{
  "n_head": 12,
  "head_dim": 32,
  "d_mlp": 960,
  "norm_place": "pre",
  "positions": "rope",
  "rope_base": 100000.0,
  "qk_norm": false,
  "bias": "qkv",
  "optimizer": "muon_variant",
  "grad_clip": 1.0,
  "warmup_steps": 200,
  "schedule": "wsd",
  "decay_fraction": 0.677,
  "final_lr_fraction": 0.05
}
MLP neurons of a small language model. Each row is named by its layer, matrix (gate and up: input weights) and neuron, and shows model dimensions 0-191. Each number is 500 + 50 x the weight over its row's rms, rounded and kept within 0 to 999. Numbers have three digits each. A neuron's up and down rows have the sign that makes its largest values positive.
Before each neuron's rows, "fires after" lists the tokens most often just before its 100 highest values on Wikipedia text that the model never trained on; "fires in" lists the words (lower case) most often at its 100 highest values on Wikipedia text that the model never trained on. A number after a token or word is its count.

fires after: "H" 14, "B" 13, " It" 13, "hi" 11, "I" 9, " B" 8
fires in: "he" 13, "at" 9, "this" 9, "it" 8, "one" 8, "italy" 7
L3.gate847:531374371545640475517462454508591487542397413511501435452504539569517555424441467468515521440532456550566527547515418474558484508530452513501529512461504481389469410549541490502471507444500541550515565475526448532442508584523503513566495520516512459504547511549589489497508460463496457496439486624417543583415517514573534442502516436476423611597424517473582435475426491466579476482530496477443567427525497471500438483478548473474558499523513502533498456607466544471468414498435576509432490465394452485517556533449423500495514538533482472518559494435437493516428561445434483447
L3.up847:582537437515526382459524465464541527446509559487544448552579540469493522583491518512464547559563467558522581467527469384495531470534522502524467450487448474553444546522451466487485404560497510554506452573506590530487402355463643510571512502513459498496456447546502571474547610483539440482476451501503458504537550512431495598519421451437496502587641566546593535452479453509417569439532457486534557573542540509498470455450441579480507388478476458519538494528489426516515486461456405460414475377495553546496495544470455479465531458532502474497480506566495490595527515475471498545

fires after: " the" 23, "mu" 9, " The" 9, " C" 7, "cu" 6
fires in: "they" 28, "can" 20, "must" 9, "cannot" 4
L4.gate772:538547536519487592535504621478497523487499563500514541548472530553532487485543613514499563422559442479467560585480488527471431453489433437581491508491570382565487502494406477544510494514465552460538527579518539539577471425526492456460536410560526410425511572511453506609434482565470523508463518529483509400440508475595495470458516477462506487448518591520524451510455403478474509527558521547584630461501467493551491578472480554457501470559594447525541426517446547523465530528614481472535571476528430447614503522494443501460567548501425422537569411432541586475524509449529487467
L4.up772:516553524537519555455581570511471535469576475533500584450551462623615596456510498424539489461489443497573443539444547456477480451511430555552526515551495467508472477541510541513615505563561483562515523417497464486464463520550433489439552465475533519475431527570491553500407457518548516512535496611475523554516422566537470523505606486488515546443559527537577501479444504522544571442468568587454493592497486415437446463486497542522434552544518547456554384530475547607527497585563412550584461398531477438580521436455545477555507483470426433461497481453489568466470427498531438478

fires after: " the" 27, "s" 18, " The" 16, "ity" 6, " used" 5, "ed" 5
fires in: "they" 42, "to" 33, "who" 11, "that" 8
L7.gate763:600465599521438482409454522484624481514477515500530454500453459543425504482494517514413450361438470529517522492581514512462431452492471518530473426517510538525439490407524548538574428460429506495431586547449601488471522474557421490530458481467421555562433561568484503539435512490509508517475539454498438566469538585502548553407450477535544406404483486435513525502449448534573532463457516597547480506462444487455421450426510580471591537485418422438529542436477525476502447509489637531537500486403504540486468475551495475496528513490425451506435523435436446476476498538400544458
L7.up763:506499532529471461434439529548479553408496426494540542499626530543399462492438430501504524382395499540547517476460522500557445490503518546569588473503457527462474396492501479393489497434487474565607554506640550409493504491481467450529507517510622498558423505552491435584462529484537516513480469355559472539446527526503496518517507462540545413346526516531454452493482483475470480482410449493521573513515509451478502501430456474438539489470453524455436531447562480505462489559522527475581366500478480581513528482502532516490447509499450354477511514393497492469531505448431537503

fires after: "," 57, " Al" 11, "s" 6, "e" 5
fires in: "which" 63, "foreign" 5, "that" 4
L5.gate673:502437603540470469439493563490568425524563559501448525493458432566639500522608558475543565505524516523499453502531489488495533494444506471483435466528462463431533535538537530527535459495444465547586462390584491431533491446510502509469484424425535514554400449529578493482473486431495542513543581554475495489546477523451611542485471425507535491481450542423457538439489522483518459474529422542382469465434502558448481457382567479557504604498511602453524603491478455471456423431506530537536522537538498489582437417458505545544532456508566428556455506520424596481495546473568618453
L5.up673:492501514485475471476484511457516439553496502498509406493430453499469587524454540557471473509540510418478502446495512489515531577466523439483393416481526511530459443664494468518521430487489587456530454635571574527344515390515467478486519493451500487487564494508461449547571548531448512538473523472542562473442496603478537467451463437426518460493432450510434505507574453451533533481428477573510549525520465543556573423476529569535543411459440490571564552482450476572461425498438609517448478438497496524504475424524467567543515493514515406547459560551538423556479510605407585536

fires after: " in" 25, "," 21, " Con" 6, "s" 6, "c" 5
fires in: "where" 36, "conference" 9, "which" 8, "that" 5, "all" 5, "specific" 4
L5.gate682:512416536509543427471516521552494541486507474555435528436498567527592514570591467539566397515507503595531518447469327436524420451416406492434527435430512520524571424482572532480410475489487533531472452456559442520526417463471446555508483461597507558493526540516453458540449528528478543469479522522504533485470468572533507537454486546431534485465504536450447631479488461478524473520497522517414556549525514481395459411519559515458492527475549561510426567468474616442571536493534511486586590418432487517578619472506554561492381472500551498526504495560464430455504506482513467492
L5.up682:533518543516361509441594514368585447577477435449514466520469451466534500554531463405493460546465451516530417534477529543514440511503548492452521450603499540539468506500523412539352556495497450603452484517498484579410516431582421438504512422454535548500554451539466577533525466481509541492438531473426486506564473479434615469483540416505482499500438500591511523437486519477465517520476479513490540451507500558501517524511499546480570421615489514565545547620576569518539521442461480494459468505510467473436418478482447446561491537495509549481492566573420520572610537526594481477

fires after: " one" 19, "e" 10, "y" 10, "ry" 7, " the" 5, " some" 5
fires in: "of" 55
L7.gate166:491580519563485539597573529449439490439451456457506575537436486480504526516521472469478475563467489555491500533516492416521495592459544513475608575542521493480505502484526470586526530443539513463528549516480506493551411414532487523546549483553498501538515502426498505586494469572517573492495440538501555433308487366483376470463508423568537537549539569442394463550473467541509568431396496582530502476497489492581556505474646498529581533543494582404490513455598543456541485509500534455474470491468523479459610448472482516528560565453477522503612520521522524507502526476428518439
L7.up166:448546454623488559542505512508425561395584538493551500476505541527530563498451557544488510514540489508518504495482479511641471549487543491442503538477485486451544472506481523508546562358409425566514439530550489547474431461582396575514472522505514516539505543415582560534487520541444558540492459565509564469452457454560558495439548542445526562430548537568397427476554506457465546467491525396400542563589401404529547505486517479536512488503464548411570535482569538436562495460394497565437539547412498488492484523511459469535510571459513514472557439516487606513516422448480499541

fires after: "," 32, " h" 7, "if" 5, " but" 4, " W" 4, "s" 4
fires in: "which" 25, "it" 18, "that" 11, "how" 9, "as" 8, "what" 7
L7.gate785:619384616541506389546458398403533523471577456489527467499500499533549488504473577615457532481501410518582460529563408502517393529467549409532525566444478477556535536477454501432536546432416514547508540455595486491527529442461494538540445561441551515446568564465488503486465531530533455476518549462547453424532503526480472535545470482523554499423526480464481516451480424446503537517560494482489430415456537591512512471511517515492386486510462608408587485555427507509463504509492530590508563452443484538494461437489498577447538581468462415501592515554434473458518436454464532553
L7.up785:460468533513602494524560540534522519529436549492455507565503451530519502487459438530622392473550405550514542625592521591555425474465479573517464585509566474556418536538507539528526516404487484488491532478491500589445452451454564428509428435423435545430577585519482518573521469459425481449589480557551423448388515559455507449567501504501471478456535473572541510447495528533557502478468508538601488536459492484414550453547449537529513487532529509537501448455546476499485481525561530521490364503407498466439518484501522422451427428478498398497434433514467514545554489448466392487

fires after: " |" 51, "|" 24, ";" 16
fires in: "15" 24, "14" 16, "13" 11, "12" 11, "16" 9, "17" 5
L2.gate176:547519445409451574410537487482486384436521493450539502475536523425503486424501477451491457564490483497540552328478544514524570458572537461455538540520464504495551564470525487356575512526378517481481501385529460484545516564525422480502479521482531517515537510548513498516463508463542424500581507535536463573467500478562506547516477477481580491560534532538472456395550369567485514531544434463469495536499476546553488457486451512544443496459530511507505486491558510451387504536513455554473512536549528374427493571446532513551596407409489442475576429480557493437423476576412525420
L2.up176:460419578483525470607527451497563523618474466563441520547479463492551428493428499537520450513478560515494530436481624562476457509451537506498500435464531477534502456529471362545513486587533428570499476504478498516503498472485416531479575529444531513531455501512468559508443640592490537450422557424507529444513527522449493440506546516501526508452495582503386468523523526433496528529478439503559490513518568481477494557490526453535496423583445558475557488538518446546530483561402520553414487424541524497509445434539485631440527470598593571547489636414433526495448482594514465533

fires after: "." 15, "hi" 11, "T" 10, "I" 9, " per" 7, " " 7
fires in: "this" 42, "it" 8, "cent" 7, "percent" 4, "economic" 4
L4.gate419:612493489513516425495538438469492464431541474373516537501425475502536503328467524545507683510557604508527543519543484549548536483543498571497503465559494518563502553500528492463444481451540500452457545489585492558575484434479488480516538542453473462483491479471456430515438475569572433450466463450557528538413488515383513484504518565562534487477564483574444488473520559518512495501578503442506533531456440454631580430407475466375613509549502456494485440506452516507481537489502543513513494440461492469502478494581434391516520429469434487484512566511516409493494550587544452557
L4.up419:547498423504491379470457481512499465438514507460504519558546486542479502528590635475440506496553515508488438589603588499508416523508494459450557469487486468460421496536516516498505427424537553423406447526470421453515415445468445513559494454485558544478571479542543495542455425550446505536580495462565484369470495530436506450520463486490525505480597464460520431436459454425501601537514468556523475517487494407527489514467464438429479553391454432501506478455544681493416490478499626507445582523486473485559503560472543570438551521508460477474530533456493460494602442520532466467

fires after: " " 22, " one" 13, "ne" 11, "e" 6, "us" 6, "u" 5
fires in: "of" 24, "age" 11, "next" 10, "using" 5
L5.gate226:430505568500534504508575505542568547432522495493513527421433478461527534542501496502582507477455503454462505553492547473560525584530512441464478498476467491588512565563466525423489454414487530547500434468501499504546408570439490490429494540489615596421511512459509505388523461569495565594503472434433479471536551435554504591423497492570495412582516468542605460522568494486555417520448474501432547491479507572447502543588506491472520514471538513417390434458471599614490483496388515524404549479536486532478498406495448462502522547495425522567514533444588394474395537461466529510
L5.up226:485504450538602435568535461594482505459485464602419418532434457465495502486506492510539372614439484501534438453568582486517487536490557449490569468486485455612439602475427554484576481561532507557648427488514535493505474542483505538460569607484476490545537546468551536557521559454489461527525540553480517480436507462440434580529469451448540525418535538525506445486530484480458477575489467416396565420529521463463522397469461552543520524473546548430604512473491471488460479431512526532439568459472476470505482513530454515483461570482470466436554455504579488544378444463596535474

fires after: "." 17, "A" 14, " the" 14, " and" 6, " The" 6, "," 5
fires in: "as" 39, "there" 15, "associate" 4, "in" 4
L5.gate618:532525504502551568454518530522483482512469462571433624462490514607594466482402566463475614468343430459596494504517508516547474479533515496476547556516446493525531492389422452467409510497535551443493552566518488574548378421372564485464430493496513516441480527518498460536525550454461460571536563465472474502479477456415362480538559585446514514500507504450478490546447462443478437410447487548439520446495543439541510513507510507507422549434516538528585478501565586486426492538570509477525420537583430505491491434514473464485532508494478452456465465492393558501482513462518434434
L5.up618:534518487631470539430600522425495502592455577548475566504589545475514511580483557523624487436500532515500488394454492558514447557438497525541475462533572527475509635494420514464586522513440534515476470328521470480492477505432448518487437478495601516473571487393551489514532549616523506530507474500514553517555514452556447500505482547471487503529559572596403542396611545509497491533551485442463545557444436458524529532556486583488524500589520482522599525526495560552480517525508501558436504492568474449543567498516412484555477416571421517485535477486569484489502485497494519480

fires after: "'" 90
fires in: "s" 93
L2.gate187:468565505551527473487460524498463431538562551457415582534542458537485456424496608504521521478513537521585472465529484516431459502428552528512458437500519474480457543631477491433448492443468511496489466456547574607547492460462541527507566583449448491470410480547510560556437472422457473559453495378578489594429487511543543551610471444426451381539468478531538468526423507476543494542471435469499509449590428441552514461520548566445484529614525539490458503487463600522575527395598515508520498566387535513531524499502607522441516491434550496484534426497568453488521550546553491503
L2.up187:474449589509448507567481510492465478429595463563544596519450571515550531464445540463515533492550552513483495441510480572500461570568530468489465535539494464384391520502598482485450489461424481568450389443639488501506393443531511480472494443555520469522442484493516449589486461493484420587397548521489436516460513528567544561512462523518466522595532448554436521480452426517494428478596426473508434462526482510532623527486561552430514455567486420541427491513588516556497478488553518510467576575517566514475468436473440447461523467448576536577552499598448562564536510537464513516

fires after: " the" 23, " of" 22, "x" 6, " in" 6, "con" 5
fires in: "the" 18, "second" 11, "first" 11, "next" 6, "third" 5, "his" 4
L7.gate694:552513426527462392516516488548530490548459476416587495598535499484497489521536516463509441424496514466585458473541492509460590427313480438396552440486519496439400441507469509460400516427508488545510473503441454465456491485532443533492524466566434531552531540519508596444441597366560461499507460490462510517475393452567437498598495516532559574488539517559439437449436488482543472478524478533390515554506423484485435510505494516487567479501498531472409458492494430502408482553431449570482509550464422469466492512453425461473522465551487493592501548563493504425504556496412435467
L7.up694:431523422460418562483545467551524527450552531520477476448615447445501439679429565534517461482526484442406489508532465469450450589612490523519449450521468602500436370365496471510518545480456401503484485407395553496515542493496476522458454536450530506543522516487519436468451481466490552461517478508533451516534504494560542538522448491537566578449480512410510497482566531549465493479503497519408604543487515535487546546469487489522502477507568496533439511493484508506397568483541466373478479480479513471615546591479517503386431523496433542514475485497421433523512549404435542497

fires after: "," 24, "A" 12, " sub" 8, "s" 7, "li" 6
fires in: "as" 35, "religious" 5, "subjects" 4, "subject" 4, "consists" 4
L5.gate331:631472446568464473444532532494444535574533573537548450493464530508555488533491467490585603470570513566473595466583562506487492496489515544492571559518516569513414550457512495514485426482480481550509547394488532447505449478403500484440460488500527516424457521489431507469511536513438345523540476543495453543602470509510591534586534463438434522542493467584514389426442440521428451525487510557601560527447515490533518595518509454512479568515506488482502463472526485490496607454485578523440464420532521453448431463561446530466488487459461517479585469494386546478654471539432454472
L5.up331:545619500565555473437460512526462510495473506518479509567488573520524553457441526478511583607508455532449447425446564532503544507503415515406495474520453402420553493481490501447530375507406482553431545466568424503554477545504472553351481442439468374440523417475533551408529426510477510531521585564464494576423529531473490475499444516531468523493539445515527536461459442540438462512516428419505487479504510548585502421457520497464400601423499541458569494499517559534557519424578504581476482511546531500426588589511516425548516449509467536490585510521498504517466504462547471584

fires after: " the" 34, "H" 18, "T" 11, "B" 9, " The" 8, "S" 6
fires in: "these" 20, "them" 19, "he" 16, "this" 9
L3.gate947:518475452502540435465510582500532600566512448464539538554515534569485529470354577426485519493512486527543576523521562408595455555435527462483489529534486418469515530487550469483462572476526500585493480557525566550418376489472556583529467511501480549421414438518530520406387454516538501474515510522529439573490575469525542446512416426486496612544542447496563406560567494497542475428445473569486470393467443488526494504509454498483476471524441476534458500396523552513451502539454430488508478568542492538469410520506528473542522488487475413455475482460549596615531608444452525563
L3.up947:551413447599531438559521668552519462506407505555458477587516439553456460475505565492456465536504575503566495437563548387491469516465501551590541528438392550488560471517517604488502489430524473484590502476454492491507539473460552456508449531452474478549594461428509453438554462431524372496428460525528435468549518488455508574583458446491555529506585518451551480452477503487464531521475437591532589505453496532576497489520456524495426515525501564451466531510431494459531552457519477603438471556501544508509385492494452570494479349500445506549561553501436517512504506568451474507

fires after: "'" 36, "," 9, "A" 5, " be" 5, " are" 4, "al" 4
fires in: "s" 38, "used" 16, "due" 6, "allowing" 5, "requirements" 4
L2.gate67:560513429545442417511434490417549495556502542479521493518489451484500440534542498420400485425506496470508672511553505547596515528548512521528435434421550555542523529543499577421423527500485444491514461473510559503571438539444452449582527541442535578523551569558481473496536483423464501515455489560477457521565501467552540535489412381521497421530512458450463498454444435466478452563473530404473512504520445487508456452451555601487464381562489423397445468510487591422448503387513591456450473491528505485480482544451541476407512434492484595518502525433485524513504467517461483391
L2.up67:467583510521490488520405504462499525518528575569508439482517500436535444481497514491377530419583474420622552505478512488512455568580490504497408501448508497537529516536465509500354547526553455446617443513563538603504437521492426426631568437434484564477523521556530398508518481366467604464509603456519493488507497539479541527502417460492549465517535413510493467445508389467506459598456427464538518549548497492518416437464540517402524470466568472479507470517429516461486508437530482489482541486601504463499499491436512451475491472454496580596545473487524468476469476480478507394

fires after: "A" 31, " the" 19, " A" 6, " The" 6, "und" 6
fires in: "there" 25, "as" 10, "what" 8, "arena" 5, "hundreds" 4
L3.gate817:611480451462469501517498475512531451523547608567522467427484473454582507477513481492517435470502473620534564517505519491481501578460445515435440433489526520523459503478464490524477525558433543595528456475502453586480534409378494516563545550493467499458491502511473512421524540448460446415499586501563411508501473530617531452524487528441527427441475543565448522537562434569545510532535544437477435556439601561458449542510588535494434476529473468503531430474454471543479551515467490491375529602581495618434449504524417523508519532444427511444501537433431564499537575547478384409
L3.up817:525466545576469511414466488549502474543478536572475418476457486445477481654550550469523576482484499483570438375501462460522506502523534458524506493436513451555411498500460559513488519556555569580550582580577577550571473477464540502542554597473538430524527472418497440517523562461565545481516519578458442489579499477466519614561463443351490491432458519503497466500515525513618473560466555541585559544495446497585590515503614535466549515526569495512462479521463451507463468434520508476491476404543502509427481553579509377541478529524523473490563432517521520480482584525452421512

fires after: " the" 29, "," 13, "er" 6, "." 5, " a" 4
fires in: "new" 40, "united" 32, "federal" 6, "news" 4
L7.gate118:423540496416416486550409466391526555525453491507527424480469482523520426533496542475474482528399548403549571478414582514512441560366480501482498436503535540624442449522531523474497467465554603562454488413518429454465496492537451553563467498465450483483547414488413508511553572513467512532573560608528568511547564525538557458502414497590520520551464515483464453560570572526566490454590473522446549487471507454537455545523547422482602413516552522553616424588477505465512417486498464590529533516522464473495519555479475441462499529511543539554498507589568504493533449486493495471
L7.up118:486563492516425463441573567427588482447429447539505474484541546453493436476533482584433528563464538453518571481539538459548466551456512557478486438467504486551496591514570502498584520498556545498538487551519505414535478511532486550480464564383540547499623467427489553544537506557490518557559603464471515532605440521477514493480441492509530479422515513514486447463516503593404422418541496606452414513446572531515457561472441511438582369521525453488635444566442543480543480488507452515519460567467629539528474496446478402483454563553557540494498430563516474525512450469549481548

fires after: "'" 33, "." 18, "," 7
fires in: "s" 36, "she" 29, "roberts" 5
L7.gate951:462474498599527442588430486432396473367533518590454455475446473524505489417499506497461569512512545509507523498497458426447474533488585564521437438480432444524534522457479510532473525487500358500540467450578622504487536512575617579486540521552544448410542453480452485505466480556490598545474592546516516571511464556486493449552502508501372500512467532433500495462447532466503475470498485423485396399517510379493563461524489473548493497438557406487605464420539614518440517510537458559460436493519609527474526482520514420506520427471518475485554561553521462506478467468468485493
L7.up951:464467464483423418526417529520465488510565428522508434485518449474415439516499590485381514468547508565532557409483489463538502471386477486537512469543544529418498493537555522467513466478581456605525518495501486448479463422498551481478608468453439487499518443485626512478539501467466567485493535540516487597463537479502509608453488511418536465473511501535550491447448453518442555566481578423452548556529636410487478475385377456492467465391411479455421453523542616528490526520466440540467564463540522497508412476497468470556558486501401544434464491566473453511485502439503566467

fires after: "s" 66, "l" 5, "ers" 4
fires in: "that" 25, "of" 14, "which" 9, "who" 7
L4.gate396:445545508568495450575486525511541494397535456494454515494573496467440565466539504514413509502464454418614523493493508472523469564440555503534561535561471560518501504527537524481453584505577480488424511543542432513609411391572507523535570441509560555533484494528358496470453500447485489454529478466489549515509558449565503488544533514456566592532472441401507608448608472584574525493435470488408439491534451418465505419514457539502377465435470422502488417449523465489406508523437476452479489512440564450482480481444506552486586502434460400497512528545503495510415572428478469450
L4.up396:482458512503549502500506484549459384509523517410446576514433542507590524480464450485349485487561514442476474528507515449456504440456554553551507491378579456487460482559480452416544508493541474422533549424494470581500531490480415473498598434494529573581460558465529495415482584461537472480489515481518462509529508505458471409558583371533539510479547483526406510519410501524421433519474471443537591456475518415545421419438463421536473490502427536483445435471494477447436507501435486450474437428519444543493548583586535568478475430523488507461629472470547480551554543424499463468

fires after: "op" 15, " Sp" 15, "an" 10, "ic" 9, "pp" 7, "ist" 4
fires in: "spanish" 20, "europe" 14, "spain" 8, "philippines" 6, "mexico" 5
L5.gate814:490533529538540439488549510437531529536490542453498588426457466464484496441540489495514443501526390489486418490511506482438572500439419481525544501539339405548566441498519508478470469496480543538474490436523449415541531525455486548544430550476446539476575428442578395463562481488578571513535551563506481510515549504477490457429500478450544535515426567477477411381513451430471432466480574528488551469586480540521432503481505607471549547509591496564426413539459509531432516432568496533508541570463536564603492483506453410468488394574456515490457457554470561599508433504490595519
L5.up814:490546506488500500446604390520546535494484519504545373487463571474559489554559465525458505537518469495529510500552499399456523476486481533542464420451445529479462485529494493432557504465452433505382541595456439507483533527549429495492522449500393443418524449513530462531579523454472482513416558514421468497551566496495456586433450505484475529518525452522508548501534586606378514537532555578453507488537519457471551485425486546460516510453464423463435541524483468540471535599343556414555408474486457431419499564407531452573517452422436487571575522510531534451449479456483518410

fires after: " W" 21, " (" 11, " " 10, "T" 9, " ex" 8, "ve" 6
fires in: "with" 14, "this" 9, "white" 8, "while" 7, "wife" 7, "vehicle" 6
L5.gate364:501495525444586496510550542470503511471550456535610567462563489413599503578563417553569495423543490421454541511517518494440542471478496531537508583495529376524544461594556562486517494565450544536471479469595527506494547486506539582572490473463479505468530521419589517556481501487475621537505557441530513393389530542520507569488566453441532496509591512440585564543410435471490534482456485483459515472488478636437490480513583535563445511413522500546452427488437523511509482466494485554539524533529508516534412433494415415539445626502482507483588549546528470468437502468521416527
L5.up364:497573500522498488543556508510482584490548472428415541590444403490452467440521397504531463514521593479535442504572553500559561463518457412564513550460578508589480519611567528560601503622539571471508515498491477475445553460493479469455540514493503435533516383578412529540434504493456541587527488503575508532513492553504523418582520390480476488478508540504556445451530462531487469529593433525437571555487453471515500521551531557502561463483443448511531503429495470479565457493540561541397468503558617475540426505446399398442557555514457444545440456520555492546501489576545538494

fires after: " |" 54, ";" 9, "|" 6, ":" 5
fires in: "26" 15, "27" 12, "29" 11, "21" 11, "28" 10, "25" 9
L2.gate533:466522505557503490469535459525463491379591495423442486541498441477514507539442501544502492590513427495454507495466467456437491444481495470424558511471563537531515565498489488484488428482521453436463508513519464465533486447502422576457516484470465529548474532506682448516458559450470496663452552450478557508465497421516482443529551523500510570508458501586478542546541392522425490507559575550525421421544532444480447428517495616515505461598502517519583441555434426366496516498541554557456454482472486524463410495477581535446563464458413482418481542429530466571448471610518490445
L2.up533:470501516576504434414511531466455509469583553443414543487443395529500490473439520430535535503461531486596467476505551503499502451489451380442494504482538512486490614538506488500581489446547537442554513449575536469601453495463436471473509496483536509570526496528546502492412538418538442627491517419516488403501564513491457502525481487463469511473483484577514476516523436509467516525547599497522499398489544518543489415542437546563563396542494570522520437439522417469465464446540503604487414442436457475453491551484501546429508388475474537350488570492408469511416526488562377474

fires after: "'" 37, "y" 10, "-" 4, " as" 4, " in" 4, " " 4
fires in: "s" 37, "an" 29, "animator" 10, "year" 4
L3.gate924:470491434520534517534463543560473460444486469467426541517547489549499499416523442531466496475571563547557535508477473481405438521561452484489478446543462489524502537436505416462548426549453518533519543498510545508471484470542515467504496395413409369526588452454593477502426489494514562477557592483651533519500528495618473534530474570554510480458451405514481429495509550492526565487490457470524490604474540502488575453571503598490479406556479540547508559489512474511455521435486476482504400544477480529538500585481343535371506481447507527499445537535564493595415586509564475588
L3.up924:511469450533447484554429507470561504511474367474540544549460494443484523503564548460541520493489545455512585548451472428458454516514559537487439520530520520457458461532455493528503514450495464526428532440457559558531520590603511425392534465449493480531467439647541554536550506480410462556510566373549432530555556489461439484508477507513572600442576488565531447504500490481408508527405528564528456488466540478526506445443471501570490453552579522471460596540512519438468622533474569387569470486546494553466581476578517406492481605465456474476460404515494436559534526496550545462

fires after: " in" 49, "s" 12, " of" 8, "," 6, "\n" 5
fires in: "the" 53, "israel" 6, "north" 4
L7.gate231:495494473520549426478436397464494517475496538438517544480441558467515479475506523396525443481512457475512485534513520512513420520526543523541491368536480478533477430452503546536560501422518509544509404571448437492480483539572566543419530478478499436430574507454448578529497477463518440536458506464507442611500510483493545484520560427684540589544460494543445477498495596505542474562534546551445473533514493570456487602442508536386529527496562491479460490411547481584578502484472412496459410504482368504579494447545483547567511583448530490549427576556545507555558485522574536401
L7.up231:600485542445543489582538437522457463471527526439500562488510455490626522497468553503493540460470570427522518570478497527512531442494507459471528571529457511460565512575488491456485454469477503507552525491499550525450538495470515488559543497423543661562461448505508542480541513463518516539491454480521484670522512499510564502435416542450553412489486538464451472498442474404529522532433459474364574422561439434471587479501454562515521543450550472537437607539403530471471454604570569480436558574498508540457475463417437539525496535494529560537438515528351487503497605458487457442

fires after: " the" 20, "°" 17, " an" 10, " sub" 6, "ef" 6, " The" 5
fires in: "there" 25, "n" 17, "animator" 9
L3.gate915:512564439471510468557532485447513455501524491518479584429477447498603500629449501543534483517387430570502512466548481465464505445507441543457480442501472434454497428568453462524514520540472537463439457446482464542538547467453494462524588523578458474484469609513433412478500477536556420430382450594477520559473562515515525575510586479512621449547548481483583579497476477451570479483445457573457512464519521574513584518518544558567528402524496557570495522529446525539553412507515419531453499500548593381508501484504520438579502503507572454523422584536426503475549597531474490428
L3.up915:510480529420549457546459436629499500434519528507526465482478607490468450558549525407388545542453518518445516499486506484602436567564420442534498619482449499502494530529542574472555532533447476522552552445539619429499516506505567554513483478424474546590502446422465508435542555511444563500395508536523442526516497453573428545500470489455531465495415489463501536449472475542508431350560484497507535584465485553514525501546442529469524556513620450487580545505549403463482560511520464412492532420567496565462451570465541531566433542536444388476481490515536557472517556506459540483

fires after: "," 13, " the" 12, " (19" 7, "x" 7, " in" 6, " a" 5
fires in: "new" 46, "news" 8, "1999" 7, "next" 7, "franklin" 4, "june" 4
L3.gate953:474409529533574451509474497537446399514423527433536529448464502486524524508464580545425485526491452554516560534489602562440445592451409549438458510525556607550447516458462529551482511449553544491553551448534476534465480599588566569585504449479494440428501493561517466543538478533537556534486491591491521421458462583581494508461448421548538462420529535562435439454481520579558532484532559608498491429422471578528483451516500479504577437495499449491484500516409502552415479489540479543509556440453530537410489508435469454494508496546511595564534547454544431357487500450511500407
L3.up953:435528487444452524615454508462450502493518473531476534449473535429508417499419594528399418607492433470492522551416598574484466476554460493465514559531517475483492475430530476551414543467500542640482447480541517502547527488585615545516584528425491471469443507486534601553495433472505554522470481462507537484541414499502474463448392505442462538564561535518483522505445522477540565373513642494411491502434478540499522480519454530538498571493492509475500497511527447543399551591477472540542569515518455472570510456493489423423521602541503542473575486458602465434471505500549526421

fires after: " |" 67, "|" 15, ";" 7
fires in: "12" 36, "10" 23, "11" 21, "13" 10
L2.gate696:511417469448526500415439419473464500508409567599541537508505485426531458484508450540434471511478585542484580479500579477550447571461522452441559529494503416520509630461566444395521462433451504511454479521471446532533456505590460509435478520425515494464414528555520514493479596415543472487543552393530397527515553518506519466613559496469477492432531440489530428488522424427498521518527423555515482477544533470381491508475540397464486466497540507440500548554532400464482494488556470505392509416473520478410522437445557604577538499519506525481586469580504464477454415559514520549
L2.up696:531440532587432409507509512522538511584431475546559463464408498492510507428502493443479410505585493542455494487499580490463577498534536468437524575538465518428513464449470443493473524502303429517502444429495510555587565440533486428438453512422531486499514448481546463491473554449506562509472609512442463383524521608500508530461554560505540545526464472567407506471500561518450503479530467530618489505455450482408537560469471426559444491562488500541495602516443507550509585477628487535437523528430578522463536568560508488480528498552546510553589473461542529492456471580445536496

fires after: " |" 95
fires in: "0" 80, "2" 12
L2.gate204:476432478490490530522531460521526450477466482569443457571469474468514534609510424508503556506456631561436545411495412497500460511553540356480520551613543508529608540408456576547435469436412406393529488518474542442529507508566445570556483599501517464476481434571445462607529550466554559432562468484531475504437453595516496497567449526460459501447452520537465524507465464554434538503532592534493484522535465519544456567451475493619492522528500484525511408565482555432440563479498556545500464545537426382500564508494508491532475497451523505484495550455527476552577434529460536553
L2.up204:460459486514521548517469479432520423518500569509549467510442351579504490488468472538505539555622513508523553523574432530545478531609437436539458530540485567535419550562496487532505519419583516475521504421457572574464489549507431510443428538497518467488476479502533445520553556387542440493536398428557460544407471535460423589530466504465491427504499527560467496498495504465458598500560400565551579534540510578496437547498519587495515539490438507534417523594509401537470525593536469578441461525499528498538533538501506495534516482401591537573536541411500563485452469499618481506